python train.py --num_hidden_layers=15 --hidden_size=192 --num_attention_heads=3 --num_key_value_heads=3 --head_dim=64 --intermediate_size=512 --vocab_size=4096 --hidden_act="swiglu" --norm="rmsnorm" --norm_place="pre" --norm_eps=1e-06 --positions="rope" --rope_theta=500000.0 --rope_fraction=1.0 --qk_norm=false --attn_scale=0.125 --bias="none" --tie_word_embeddings=false --parallel_block=false --init="normal" --init_std_qkv=0.0361 --init_std_o=0.0 --init_std_up=0.0361 --init_std_down=0.0 --optimizer="muon_variant" --learning_rate=0.003 --beta1=0.95 --weight_decay=0.17 --lr_head=0.00819 --max_grad_norm=2.0 --warmup_steps=200 --schedule="wsd" --decay_fraction=0.886 --decay_shape="exp" --final_lr_fraction=0.0 --batch_tokens=65536 --max_seq_len=1024 --doc_mask=true --train_tokens=218200000 --max_steps=3330 --dataset="wikipedia_en"
MLP neurons of a small language model. Each row is named by its layer, matrix (gate and up: input weights) and neuron, and shows model dimensions 16-111. Each number is 128 + 32 x the weight over its row's rms, rounded and kept within 0 to 255. Numbers have three digits each. A neuron's up and down rows have the sign that makes its largest values positive.
After each neuron's rows, "fires on" lists the tokens most often at its 100 highest values on Wikipedia text that the model never trained on.

L10.gate309:103157166149133117145109068087121142110063132140151092059091098127164159124136170165085077156150119143107162156119155113121123097108111132110185173115149106091120099112223125095113147184155155079141047184157079158167116122176136181127146212095136131155143113160089138136129108166122119099
L10.up309:114107115140100153104194172118066133112080166171072059120102148137123154149108108121121174020093133134141072145147131067124111158124076148145160120114195157054122098111072172120119075091079129171155166150197179106184099079149149079101100145089186126174161147134091118121131157146132121167
fires on: ")", "an", "al", "m", "ar", "op"

L11.gate127:072120101099167123142077136091144023093132111109114159181165170113157165118163122117125196076130137118141130143137157095113096139096177149151132089135160181151183100140139172072143168126145132095105121122110104087171140129112112138140140118110166085130119171143157074149134126180119119154
L11.up127:118129134138184108143088142108090083143077112120156128189162150222110170120130146162090183168118093177093152067158116092099124127133140142133127144170152140164118139119090138116131071103176099200228162104143123160152069086126120049065121132106129120057153121121067158101139206082157136106
fires on: "==", "===", " =="

L2.gate11:147083143101119162152186129124123106170072203121066107130150058146122119147144171099147124108103125191106124148112106159118150147091135136123158172120102068105146115093190152141078179140138080082151157118114166095115176170158106160174124116146149138081162133118138092168117126173096061123
L2.up11:121149085152158162188212105116138169144104172169090125094094127109137120142094138113111161080137104151055164161108103131137156089137139167132145169115158143144201109131107100130097142150144138201221130113158132137157060158194172146118124147105109111120129161112110078134149136159080086134
fires on: "1", " following", "r"

L10.gate223:147127111119157110169139127153101143120072145146076112169141082164139109155095123161135127080071140142123177126160140125089095098105077101111092086076132092128150080081171159110082149087122161130176182146119104130177121119163089110173117149142082130155122085153116117155111185095202143047
L10.up223:146146099147143118076149072111199127151067134132094146130188088137125119140100128176145127131125162095124160069131115152178163156097115198151133087109177125133123035106149102148066125154147176176171174157106115164167146125150120083127093123193150145118137174077142098150109075126118130131
fires on: "k", "n", "en", "an", "on"

L8.gate491:108139157055076112114128094178142118031119154091116141179152061092158151165117170141132131082105147125122115098173158170097116104113164121032163091078168160114146072138122135120141121168118152204094137126121119118147149117137073165117072183151109109114146159111151154127115110141150099032
L8.up491:108142119141079071145159071172148120089142182100101091144145120161068123207151129082129109093079126159177169067124070094127117117073111137081170119183185165124160129156118148195096157154179169136082140103131155123143131097127121125092120103137101115106151146096118154148086149077125136102
fires on: "ro", "an", "way", "on", " |", "er"

L10.gate160:106154068115135104157156140149116120151104153135136112152129173136159119143145099200110114121121112122138166094133187088085086100128090131159131110158175178137114191087176095155185073103128104166124207141074174116130213149130127131142153156123117104120098144083122141141133138125130156099
L10.up160:123093135199138131184124160152108125110111142113143149139106127084193109056085169143143135168114131046150190119083087115116116150116074157066101102150050094127130113124096137126178071108091170125106168117124113120121126085155100148101120171176091155113143147192091112198150178119181161152
fires on: " O", " E", " F", " the", " The", " \""

L11.gate332:117128172164108158147125127157142107142061142142158122117082120166156109132099104124129121157144135252098116108141105138156128105089107117130165186125192148159108133119140154067085084130168142201144138135165110132136075135150083093078103099087074102112151077115133117129132155150169162158
L11.up332:110115127098137151158110149112165133111107210143125088148148171165145129121119073170103101165144130180183045129158136177127095133118075163114160108129116172178108197136113179080111131106153122126135144145119099093081106102127082101158082088154098142137161106051143194115131135132145140110
fires on: ";", " before", "\"", " while", "\","

L11.gate303:177134146111121084109053088078172149170119089113107128102143110138107088150124115158147127105131161113126049160131128097178144164134193070121110122103095119115083159145070162139104128080138128150106125143107061137145121104115051194156155160093178066107155095088128141143165145128145124098
L11.up303:133132107172167196104111085127124088132121074147180131161172069126075129130134103163083122041171145096155112097176106152117158196151088104143092149159126098092156085116111144085124109156121229098083130114151090162107101122150097097154084182067179089052184071151113128127100124144122206187
fires on: " L", " l", "-l", "el", " | L"

L10.gate70:121157162161146146132175071141099111119158134149098060173132149125088094140134126120140093162117167148100140105130086136148098143071083127116113129102138165100069117133145124107134110155105083129141149147157178155131128159099064201133133086112058067187097084114107143147181088101133132082
L10.up70:104095145122105117117083137107154102116121080092118146133100084134111150132126146107145105176090155133135149178141094121141152193153056080068078116085133149103127036129084145105138139172064134167133092113155140091139124120103088187064130179135135100065152138117123049146139140121093125105
fires on: ".", ":", " an", " a", "cept", "a."

L2.gate30:163107091075161103106082087123131130124113092111123149135170083111095178118138050088139142126122138140191092129081133084113140118100120091163103146163176115116083135123173146103109104119132084042149124178072104047108120165098128117167143113105110093137093104134167116130177139215100135134
L2.up30:077114120124152182082087113131103123172111127105195112127110115133158216174106123143024173091129145171125128162154108122141144117115138100133185153123124105137138157132117133096158116111172074129122096146151169068122145100057175119121118172121097083145097116122154157137157150181109129097
fires on: " ==", "ist", "ab", "d", "er"

L2.gate342:134062140210150074119126167144213091140118130123128104109123173112069120127132123100154096163151143103121144117216112081131126136153076131104116088156059147145101121093094154065135171124115131182127127090178102148110149126100172175135111176088136122160113134159105115139105154145171160068
L2.up342:087126124184130146080166138182131085129155117135106068118120125186170154128102138102128131118101136072093157093160086115118090153156140076158124144114155112158109105075129210099149102180114162131101189121178107137085143114077114148159134112153087142126105123231162101114077167129131139101
fires on: " / (", "ay", "hy", "im", "ph", "("

L2.gate350:122134088121143055098118148135103109131059089181136158111160146115199145117141113147144126118131099169103163159080106153140177067069158114124119129033130169103127133130172131135150071124164140164173120111148102156154119153105102116132139153068106142047138112130157156090124146155157141127
L2.up350:058139082154143148092050092181162112139137151181104142069098166147188198161081117136129147080165158117053134148087184096169136094186147139094175128090143080137124128147148130153102135112127117191168109143084135134127114131081117105146110136146136106132136141108188122137149097154158153142
fires on: "ur", "ative", "ust", " during", "l"

L11.gate163:127152117136097140151082097155100129116162121146139154099179151135098159104099132053144114223123131157078114128172115075153146147159131132172127133168133110126105135116081137122085122098171164176122101135086082124109131138104096152094118183112141142088139099148102193096144131067185036086
L11.up163:139232117121093150120171114155096151151167084109139077091138107096134176136157122112113167059072132169180137088121115152138105104115098148118133121158111126173102075095146131103146164100112159102187163139143145157090120085123097121150101147102091034093098107162175124131143130137130147097
fires on: " L", "L", " | L", ": L", "l"

L5.gate418:143111172114118085120130126184164144160174069148138139087095156128230134158105126073146150121073083148091146125096106136173108070127159135155154142146168079180176065181097077087129121095121113154113117106119172115122164129101094069077169085100167112175112125148109069124098144143165130127
L5.up418:121158168144176179155075099124100133179085120141174131111122105133110074150098110122063183105131095095085117217102139122074094138183163093147118189099182136104110137148102131110116148151159191155129112125139096149157111096175126167091126074178145110126087094090147129181141118178145132161
fires on: "ated", "end", "uc", "nd", "t", "w"

L11.gate323:111124096104129084154130114206150122131128114116089106200095125092055057176094108089126137133191125159105166076128107134095142152092123165122165111137156100149123112127172135090146164105114124132220157146202125045113198072135099111104187113141133101107139153114140090132121151085150132098
L11.up323:137159089090111137097140160150142096133150117104119133155105106122115063128074144124163151149120149145111119155137144143110096130163089116143083113106085114123160039157144121104103123134147097097157148086129172124091140124109145128130149179175096110100145099187170109109136147085122122048
fires on: ".", "g", "a.", "s."

L3.gate192:119133134089158110101124166095062186102129127106104063154086152119154124117172091104135107048068150166161122164103122127131113171127168100149172101155089099119113147133102222112136130167124138134112160098196072132120059069159165138134124130092140157117124136044123183148128126154171115086
L3.up192:140124112124177160090147170132105144123081201152096084124112168119126147150183124131158104074030176122129110176096130125082162171104171163158161078114050170097086093127156155086084137142051106175103109121199085112098111093176126119141110095098093145136096130084169145145128151058125133140
fires on: " im", " inter", " Del", " Mont", " Victor", " San"

L4.gate28:152150156087126118131100066195139173143104131156122125078125085110138112072112135165090088142101136154112196138120192102129110127152158168095127102059102124121114089139140123129123190132103168132186171128123101122135170117065149133153122182174183187137120152164123106112117145164183146149
L4.up28:107045100062131131130102103145119127128056070106137206089130137103083100142203112145107158062135134067148195127133175180069127171103075079156111120059130135115105093145108086083158116121149125177102120152104133158139152108092131122115117131154150063117129136171126107104118121144195137183
fires on: " comp", "enc", " Comp", "s", " conc", "p"

L4.gate86:149107106114118140168089188119147145118125131186134123184123161118100088131149173156111166152071160122098148074124066114094114099088158166045083134163078126039130135109104128142120113154145097144139112072155151116168149154125105079146105169123139117166103172156111162088082062121095112090
L4.up86:166108107100079123096157116144166118092131125121108138153154088151111150205209154107198145169136183167145098120127033078137081103078096120091148156139103135097146133142171121134157096107128079211135085150161118169104149130149066131099173182159133115141165120106161212126127038162164128101
fires on: "an", "g", "er", " music", "ian", "ation"

L2.gate284:136154105149133133073147090100150124130184140126092173141132120101132095094077148068129173089142191089138127092154133112076115117155109214082059144114138109102207146165127125107134170065182139116098151160121131184165118144123154145161172147123097089031095139196098099154129143171109065151
L2.up284:110181139125097180151089153136123110071125167163083134103155130109139109153106147119158130047144135113122108134133133114086077133144148167139095177123139097135148129139109139137079133126152104146140161150080205177111095161126155129185089091079111147046121160187132058110123153182111114101
fires on: "ents", "or", "d", "ction", "se", "ra"

L2.gate461:117073091129071059176166121110150102141128119101092147070130060092135019122142113093110154102089090132109127071089108110108058064150143125035107131125127043101112102119131162131091088156123135096142152111146078157107112122178134096164200092176148142078163100086071100115123151096149092082
L2.up461:129061126151144154173136121083085080144152170125107121076126091129151108097150105141183116121151090092127198130068056114049147120111129130166149114114105161148110090199173085135078075087125119077144085141129160128061126081143126075126094115089120138087107075118130065155088103168123077121
fires on: "e", "'", "an", "ap", "ell", "im"

L2.gate363:134114133106137134125114103098134138128141089166106101142154126120112130085184170124144132134138114107108126150168091157124118086145071138152142095132106102170138152132066086157086130164118123107158130086112099161137100149098131158130189110160161112083146116190106130119140172122183159164
L2.up363:116102131129128080142139110127079116141143054120098074164121106083104124140137191145137112140128124116112104191153128091138159099130120128144132090124129122190134157120147078181105109145121112101145086105175119138054075153128079171142202122117104116121222158155108109146135206144132109123
fires on: "s", "e", "et", "est", "me", "-"

L2.gate492:109097143211111096162139135129098083065087146088116112135120131128158124145137142094173129101116132130127074181167149131143119088145120128102116142148072110145156174094156198125167117091158138174124111091202132162128105118208113140114101142119117146151175133111121132157121065078119202152
L2.up492:112128154190115094179151092160111119099121133098119105122123155126137119105146149098121156139140113144116066192141158157116095134103113129159137134097101136129152221101116143128126132127131125124158118095133162183182158119182115121081091142097141175094161148085140132159137174095106211234
fires on: "ivil", "ial", "ural", " Social", "ological"

L2.gate28:154129139121161109168030073092155173122149110116160131138142131071115165184123144133142122127138118105066090161151089091093116095160122176143153156117093128145121105121133078114146191060116117174159105078136076203108168120105114174161134126170099083167112095081149111129160123112109122108
L2.up28:130139112170079144120152163157120128088096063150114107084122091117123098151130153113084081147133101108173151078121095078145146169143161056145103128151150177161145107102141164141106088115146129082089097158128182136184243146187086171158084138137095093118090132075143158113142130096151124120
fires on: " trans", " compet", " Trans", " Q", "l"

L10.gate276:158120155076149158084103151077118116188133156156093093106143147172095126115137109146161147140129132123079093079159145111159105162177130165101132142131111140096159101139165166183161129140114184105134167092133137149103163128142212111132098118130102153095096119101062161106131168076136105143
L10.up276:144110166121157099101148156164108119115106101152090132109167076138166120145110148157100140132099076101093099152136152100134137109133104173092168077065065085118134096122181169160182122160133132130065205183146165157097101102094167149130148134110076110182114154083132105116101121122127071094
fires on: ", ", " career", "ig", "am", " "

L4.gate484:029130123076142172129136124134108165196129166082155183083123093117159178166120179076069128113127092110139139153138164153062102115134137122125089132171164167173097098155119124137167138152100145107126161176148125135069160176083139119145087146121196113152176091148187104112138171118080125123
L4.up484:069120111103099133113149127143140186176130129108097157101121116130145145167139170110067128046125103144212141178102180117078143162136145140154105193180132155158119147152112158148189124138099167167084117149149093164118144207100111143148103138154198070145139132158109101128118174111099195130
fires on: " D", " C", " Mc", " T", " Co"

L11.gate141:092134102090101109103091128097087077178094137118132118125149128132104101129135084140138148145173103172104164187113168144195149203174160148137178064171093047139110114107106109114090169111152131143126147111115117067133156138058120069169181171115152157151111118180127136102085132102075130181
L11.up141:136138126141135150112108154157155136117067155161105165125094153096161115095154144103143144073157162129096074110114124147158139163138145195098156151187126078165114116120123109128171116139145136172162091128125117148079127103075079086162152121100159131113124179152089111176175134153065136135
fires on: " comp", " app", "emb", " App", "b", " Dep"

L11.gate414:082167145168119073137138077164104108110144142115158084153115157171128165096124107143105104159075130140186173167169155114133097191111069159124101143113146200095083120091177197078182147134137135169112150172095167049087108116154151103127141122103149101143151086087088132070170128129097088174
L11.up414:143160116199125101126133103125103141075144167143117130148097109105176163154157106148123090067076084127135134134096155196160193115161090138089132083142119139134127174090147093120150071108121165142095106089071146078145109156085129192143119120141159149105130150154091170156159122136146124063
fires on: " O", " he", " k", " | O", " E", " She"

L10.gate214:115197062113163123155161133140070105173121171097141144072115161112143150147114105064091184122119088154134135170121170130123102144078087130127125140155162158076163105177129088179107116079110137131158103171135105116068028125209142200146120122126158163129133137123201126087088077120129117146
L10.up214:108128152133147170136118122141104124162097156115161109133097140102206198106076189130120048135108124121123128210121153107084138164069090133125119103150148122187127111106091123077097133078118158159089158215125187145116073189184151078119147116142169105210165149123141112121147152125132096104
fires on: " M", " W", " C", " D", " F"

L2.gate410:129138091093175132090127148147101146117142168109085123165095173157119125122099091138114167168117163098152089138128155143157159121147132144094152149141157123185141179114119181119145147150156081176181167131160149119152153106062121164096116133092173142088112174172141104154164054120065105136
L2.up410:106172096124164177130160168146158151134147138141112162116091163156120152083096107108105133147141155086137091104102166108174203091117141150104120129138187153170139165115147156150130130155131082137202168132185121101152190123064095134105110144078131151106168142150142109116176044143084090119
fires on: " Sh", "ath", "ood", " Sal", "ales", "ish"

L4.gate10:183080116159154078075151114115121131221080108150140155101055151130149133159119108069097158179107068145088140151138080146102117138119110146038116117063138192161169099142124148108212136116097100129156100107161095107096151093112161162171140071125131146162178143118121101108111206069079143099
L4.up10:101074126130161098105095119131123072173206128115155121162117150180137073136147083132138115133070123055068119114135126165151076124104110121123109155125137138149085119088139163174163070143186113149101171112117133109084093115171107133120137116114142146128142157202121110062078064113119132138
fires on: " as a", "ary", "ly", "hy", "ay", "sh"

L8.gate237:206125138118158100189092170157181092104153138170129140158110077073159107140182149131131177159111174115083122113186168137142171132142110139124156113110115075122108106110084163181211097163109106171159161053092127139157143090135118083186151169076162160144109149105130160093128097090107074112
L8.up237:187130153115080139214076151127145102138160116106099154165155126102160195101153110121151123149174095125059107097149195163141128101076140131123142082136179171162118153083116136109178087084134112177177098082099119152185165130117137109167105166153136104183147135206094140094085136118171134151
fires on: "b", "ag", "-b"

L10.gate187:171092116121116131067119129126106109117110205133124052149157083105136121098155075157092103146194129107156143130114118071153096151129114174078107071143115146149147087109159123155152135096107165142161125086131088105099106127143181231129124182152173080113105185173123126141117148111137144115
L10.up187:105111076107095137122062053080108143187118088119151172124140114111117164119079146153114155132113153144107122082145174077140186193123147110100099088055110143131121137121150138107134122092122123144141117109136147091141133153111109178126159110146102148096126104077175178096097078118106133216
fires on: "an", "x", "w", "p", "s", "| Total"

L2.gate507:100125137133146118138111181139103106088130140142101110111076112136158082205118140134186140122119124133126106086121116083088138116111127112161112108169039077101134107096127165157101112080178175106095156056107135158075200168148094174116075151126155128170155173152133180113122156129136154224
L2.up507:129134145096108090168078110172170090197137136165131128126094111089152120140124152151144129140120106150101116133124138070104132062137171141122113136156092072134144141106131115152162149121138127111107154085113146125075191212202111155136107127070148117113114183158147152106123163135133145165
fires on: "ic", "p", "at", "t", " | -"

L11.gate337:139123072232115165109133117173156095102115135116108218108188168118088131141115083122185143172077170133057129106154191127151101135100118126160138120126120123160110157155110093096093161124147136080121108127108132116124132127051088103125145135134107098176162120076144121096150176149085170132
L11.up337:146129142134162159107108145176153181078155130109057140111049147095112141107138129131090150097130091149126132103048177161138107164129165128193073157133095146146170143127068159110121171077155118130153113118202078164169105121132175092070145069107092118127138087090137136125116099106140188138
fires on: " And", "g", ":", " po", "v", "ab"

L10.gate251:161122131113141135161161093087144109156184109127144149133159164075135143158157138123144151108078085113090145086169171098168103194128170142121113121158142125128204163137164175156174159093125150154126142091165111095153186144158102148086186098153069179091147088140171051108128179128148134053
L10.up251:143128125122103191201153126147106089104144111097147112142093149110086132158190113206085116119153166153123121082120128222135167105146154132175199115166119131147146116167130149133180167166136193115167175149127163144127060148143140151109123140128126119143098142122117114137155172115110144028
fires on: " re", " Re", "-", "h"

L8.gate360:151132123087132108162114162128094164179118126122139131167098122115113196153162137119144095098132156186083110144101124098104109126136139146142156115098171187121144127136192135141095113173121042087168144061095145172119171115141140143172092201162086197131081153129131113153111178097103088125
L8.up360:081118132069092088141134134135083103110172167100116139134128228177159124120101186150131226088134115087070132128124135128122136105101092134139071176148127114116124167144123143143140110092076106134125106132118069156125146160093137164162108116138142145147174153180163131095149106049127177106
fires on: "i", "es", " lo", "ro", "and"

L3.gate66:135170122127130169160106114138056152113202139131063129116137100135109133142119116132134102120098132108152091140092143112096140142128164105082119153146170161100123152113181151158062154140087172143127109040105157124160144104158130142155137161050107109073107071145024152182154153142156132102
L3.up66:134160047145108146081131140126120188193133173112134150108179111105110123146141072108110075160110126116120135134129079121150038144130128200119155146124126106067064122135133122117078148107083163147105138136149172145090131178128147102162103177128130134086088139144145124150127167121196126141
fires on: "or", "ham", "\n\n", " II"

L10.gate59:115162150190175114114078122167139130181127098134083117104151140109087079112126195103093166133089174126128139073120213095095128058135141106107067135117145108156084129115109134146099147148151153120159124157088093077148134157130081183143123121125088168210085157154164123142117139137140088126
L10.up59:095142138132081136140075106133168149157130136112107126158168114158122162090156180093121159072117104175138132093102131102090157122093198117134111150137173111101160146080130119136140124149154135058110097135121073156136123122213128148112116098082099166146107087063125142113087136122121132143
fires on: "t", "| ", " at", " l", "d"

L3.gate475:116111071108106122146152130113126122152085210163092133082211101101136131109143075156132153127144109128091109151158144140143086183065105115152144178112150139160159147135187147118111132122184140131154119165121080076079131118177131131122111126145085122174119115127154169083145113104110174139
L3.up475:130084118103100156175095153137129106173096176154144128133145159168130102181141136151185106146148176131108105162208127137120114165125064124124155136086156103174131095093146100107160191073151100157089149109165134081141123132110148115154149121193090196135107150114129139134130091067107187167
fires on: " (", ", ", ";"

L4.gate220:185133079100128111081139140106144093123165076172124159079126149134150121121134142163092093061123174110145132126159140135116084191094082081136141148093089143114068164088143127132156131100120150125098137138126079104135107132089173123096082114113159141077188130127133147147089080150094176136
L4.up220:053106108137153107074074198079091111129132101146149148149195166094113106087130183121169190098122154146103155125143096114085097123139073093195111146143091104095179107079137140117143120166132098099092104149103122110137148099100116180091101144051183167165190140117081126125100155111129209170
fires on: "ial", "ion", "ical", "omin", "ations"

L8.gate230:098128152133090129220155105136073171159118175115141126091095110130061146102137128115105121203131113126176099151116105119180115136114140120111143132135137161127156060155145113099128129104171118152189152077119118163126117228073139134169072143135078095165077079136099104097096175124143148109
L8.up230:149101134135126091147132101131154075174113122065085088158132125114173149104044085117123111134109184105146170126208102129145151144111084124146167100124142083105089118080164108172137108170104166115100136054072125086140122160135100145170114159104152122071117126115171118133118089098111073141
fires on: ":", "et", ".", "-", " and", " of"

L2.gate438:087079194135100110103130160101127150177143108110091152128128194124128122100178179173148127131185140208131074124123129117164133163147101125112100148149142091102128063151134159123118128175137132116112168121150143154110063134147091103132185156124145120133164157143138151093129187127123154116
L2.up438:109079134173067091122136098059147123090149122115092107128093160114151148089106167168187143128149109180106079134113086074099070153111069120146109105139199115130171117096150126152127100142115124129119186094120162159135103122141086083126187106117196141117187123130094146112143154117131127112
fires on: "ent", "'", "al", "ar", "ia", "an"

L5.gate263:103115102085154094125073140067066153157122126178086197108137160130077152129180123152155124129157150121159143065136169108104115128102140155124147150144201173091178119114126193123160148118106158106147116179118120134131118103183101144184139116051139058134172109079123178109090130158207163117
L5.up263:116061116154152080212105130071127137139076102115109155127146192118137130157181128121136157151153139123064183087134125126061155122151159040166114150136170143086127144122117136146185123128122171183094126131142146094187188099143103128176170147132151108048126136096075101121189100128123223121
fires on: "===", "==", " ==="

L5.gate162:103132118085118178156108148137131114174089167136136116113134124064119106177173066090187189087133079136107123136154126115143110193138111136096162093117093051141140133151145101121099146097164126080120150139071130106127131129126100103088176152147146151170084084175164141075090061124132053152
L5.up162:075120137132179097105088133131172121128092134162152110155093119086162138142115158110148148135109078125173135132137119105168119076141105097183175133125123127126140088228187115116141091146149157132086078131107156145058161047154131069090167107123182177162118117137128176120076125126118148156
fires on: "emb", " comp", "if", " dep", "av", "olk"

L3.gate166:180117117119111104101139168164100106118132151166152119117192141183092103107110095166122140145142094076118112107123139128083131090135145074084145126066109172093166125114124146087111124095169161109183092169079082130112170136150142071144138129141143083130153103124139127081175193151123129149
L3.up166:215134140069126161111130132199121122150155102154176128127190153153121123137158121171125145126122113069149131103143128086093128117152157111073138147109106134099118101163124190064096132083152168123125092160104066156139197151148129076142148126151151100154150065099132141098165157155126147122
fires on: "ir", "at", "il", " Found", "ic", "ric"

L3.gate168:133136167211101137096116122089112111126098152084137126158156162117092112197147136152141082125057147138155076152138110135113123111152138162099116165099103130127087073111098124134157123164109130097088170104118104186127104148151156163145104166130099139085074148113162144099128174084076122123
L3.up168:135122141183114106164097173094132121195089138090157086143144149110084116119121160130126092146088121168137125104076089176130137085167182071130155127082095123136037084135128126060076107114109128154094138109188077110088110110122107111144104139133125160137129122096150092106096181158108149098
fires on: "an", "im", " San", "en", " Atl", " Mont"

L12.gate45:122103096120090125128139123143120089106139083196095190131088030179170133156122179112097125116154156117106103142157164126173124091126170118088120194113152131122131067150097219159117165149202150117167119138152152161121131166121089085126141132125138076107153154162177122099111113156112117134
L12.up45:154125144070128145112133131200093156123123060055098095097111107175104175173112143086184112120199127165196108109129109130135151144220132170121071163179160142176154101185119141080120155143114140114133123106168117165091096106123150100126093153127131127078145144112155142120133181118191128115
fires on: "S", " rec", "==S", " ind", " sh"

L12.gate59:072125164119137142111130045168145102148152131199175068071177062169096139126187194160112110129115195186093058123079106154187141126105130119144077127154071127072148108156137142143118121152143102075076154119130130108085151100106069135129077160083181093156102096159137136090160179116118175123
L12.up59:115116139068111082175140164137148117081079121140156132103193116217126096077119109175133154079130147090141158101104114098139131131127131114084186114134131146108093144123146149173134118131071175106134118060093122188147134150077095112155122105076081130108138113152167093169150138124104113144
fires on: " for", " v", " For"

L11.gate10:086144131191184073149090087055128066096117125102136181147189144087079147149108121099101079119114141156154119046121117135110143091105091111164140135155108215135151135156125157126136136131142145129137099120169168191104130152132160106095137096140146154098140121156177140123133137108145114108
L11.up10:103110091147085136144086124119124117035108129168136088116108171152097147099099146121185098119136163106144124142158089147085091101138109121144145157152123105068177148115081133121115147098128105135197142153157105169147123116097139101076152125099102172117124124119146109131039166119181108109
fires on: "==", " |  |", "|---|---|---|---|---|", " |  |  |  |", "====", "==="

L3.gate477:091135134129127145079087056209158123130106108144163199216183133132110124089118147142122161142098123135112104128127126106151104152063100069129144120117125121140077134140143078120136109087161180197116090168074124126146076120074128169125153102114085114118088194119085110103157156140069137105
L3.up477:129120143127092104213139122129113136108119234134139111115171141141161117114131060154132108146105170120127104136114156175111203094125149088105133129096172157192176147118113080142123115192120131104117082158122196158159130139204104129190090173127121124138101130110152103159102156125108140155
fires on: "ak", "an", " bas", " Bas", "oph", "op"

L4.gate73:126101124103142120054113203118124131087160144112127115109127061125149109117083142165119164132122145120114137111184107156105148088160178165146136175090097127155125137118131142115088117105096079124162135125100102080140115083148140051094132143062163113171096147166117118105091106133102131160
L4.up73:151139145122107090117136161125143160048151096122128133045127080117189134072120122124129181125167136198153116172127193113132113139148148144162114158108124162160103098161199127095138097058146102135166151106148167111150118098140125131139135189111141136162156191131126125120138126158084133140
fires on: "G", "ust", "0", "reg", " and C", "or"

L2.gate296:055178179165149159101157125129103149181110104138106124173121149115130192130125156185159124163116127129159144120095103139135076102109112120109193089126126059093103150093168210116149149118114153156162085106170099133131137162147162114107150169149178150142148146089130160124092146095108081128
L2.up296:092120147142143133121143125101099069101099137123070137129112146155073142160135141084113134146157081073134131142147100080105091137165139094102170118075090112098116139111119117136104148153088132137143137094140100133159127152126123077144139118160127051094124074123096120108134146114141089121
fires on: "ay", "an", "ad", "ar"

L3.gate377:162135128164151126167103134137125157130127123151150136099153145139181139197158104119095119112151144092099089057146135179091179052091193134112151136097100124106137095141172072034144155093193177193100123127201165117119146114080139166160177164118082152107115142072120156131160149105134146158
L3.up377:170124158147187128162087125108133182120100108129096098105156123153137119221186096138160102078170128087074114057126109144097135131106140155184137141123148135104132128112139095118153095145124122150086133126145189135106142139152115178164153143124150165107171154099116172099165188058137156208
fires on: " September ", "it", " June ", "er", " October ", " February "

L3.gate175:115101078158145156113168104171145112091112161111074149123106154155141105121140105022152113102112091134186125161101122139158095071115074119133145144053082122108136096155157114095188134119169197106155154118198138135115140179106117163154084101084143130083173147095094081196109171155137117162
L3.up175:105128111172115150115155101166161124073061163114084124117098156111163099145141089056160137158101112140200124190107109090140092063131087131133109153078018145091147110169188101123131144135140216135139120114195153157125114129121120132125112121103145143123154147058122113158099169138145117182
fires on: "ural", "ical", "ological", "al", "ign", "ious"

L5.gate429:123099164085116061131125071112104131109124147142115159149105106129121103142209089194084139161139124142154156127126108129093196128112147159121134115120159117131133187159127127127130123076142192106151150094091100061083136120141110050049131052154154064100148121081097103136128110130113040130
L5.up429:131067105125101150075154052108156134106123132139135133106117043170083197081171118148087148175129121153148115160157114177052098148133155141149126104069143143147124095141110090129122107189082083117164120146114161091149097114108128068115133043130102161120134118163135100083122130173123086157
fires on: "e", " on", "on", " arch", " Ge", "an"

L5.gate507:112171135060130101131092098162085104091145115144061166124110123152136095106102152158145174108142117217127072141129132093080099153132155067152145093161117138107097143154131128156135154140174082073158125102090154178143154118149104156092093120152143125108126127042052114155186124154127134099
L5.up507:108091118100119091126098168128157107105122148098115173127076130116161086144147120174108124082075137140108066086138185105150140150128104099157080135135195116135137177202117182090149090155156098119121090124076135103170156143125118134106099209104143119151085138090136141127168099107099171113
fires on: "i", " of ", " to ", "ial", "ro"

L10.gate66:105099145104164156152121140102102140142092120142097100171081183154079099073142151112217132125123111154124158119139085123113111112132146097130140170151154134168106149096171127177124097101135175132128151104085167126138173141115082092153203163110095089141100206108157099147098135185092136174
L10.up66:083125106184190154103087158116127152156156130097117115166133123104109157128127125147124100154162124187098174139148108158132102153113085141149098147091134162209113100131128091151113168110160154187171159107122162163147065191130150147130153159126157099173120165184095142136153102121128121119
fires on: " f", "ef", "ep", "1", "ob", "9"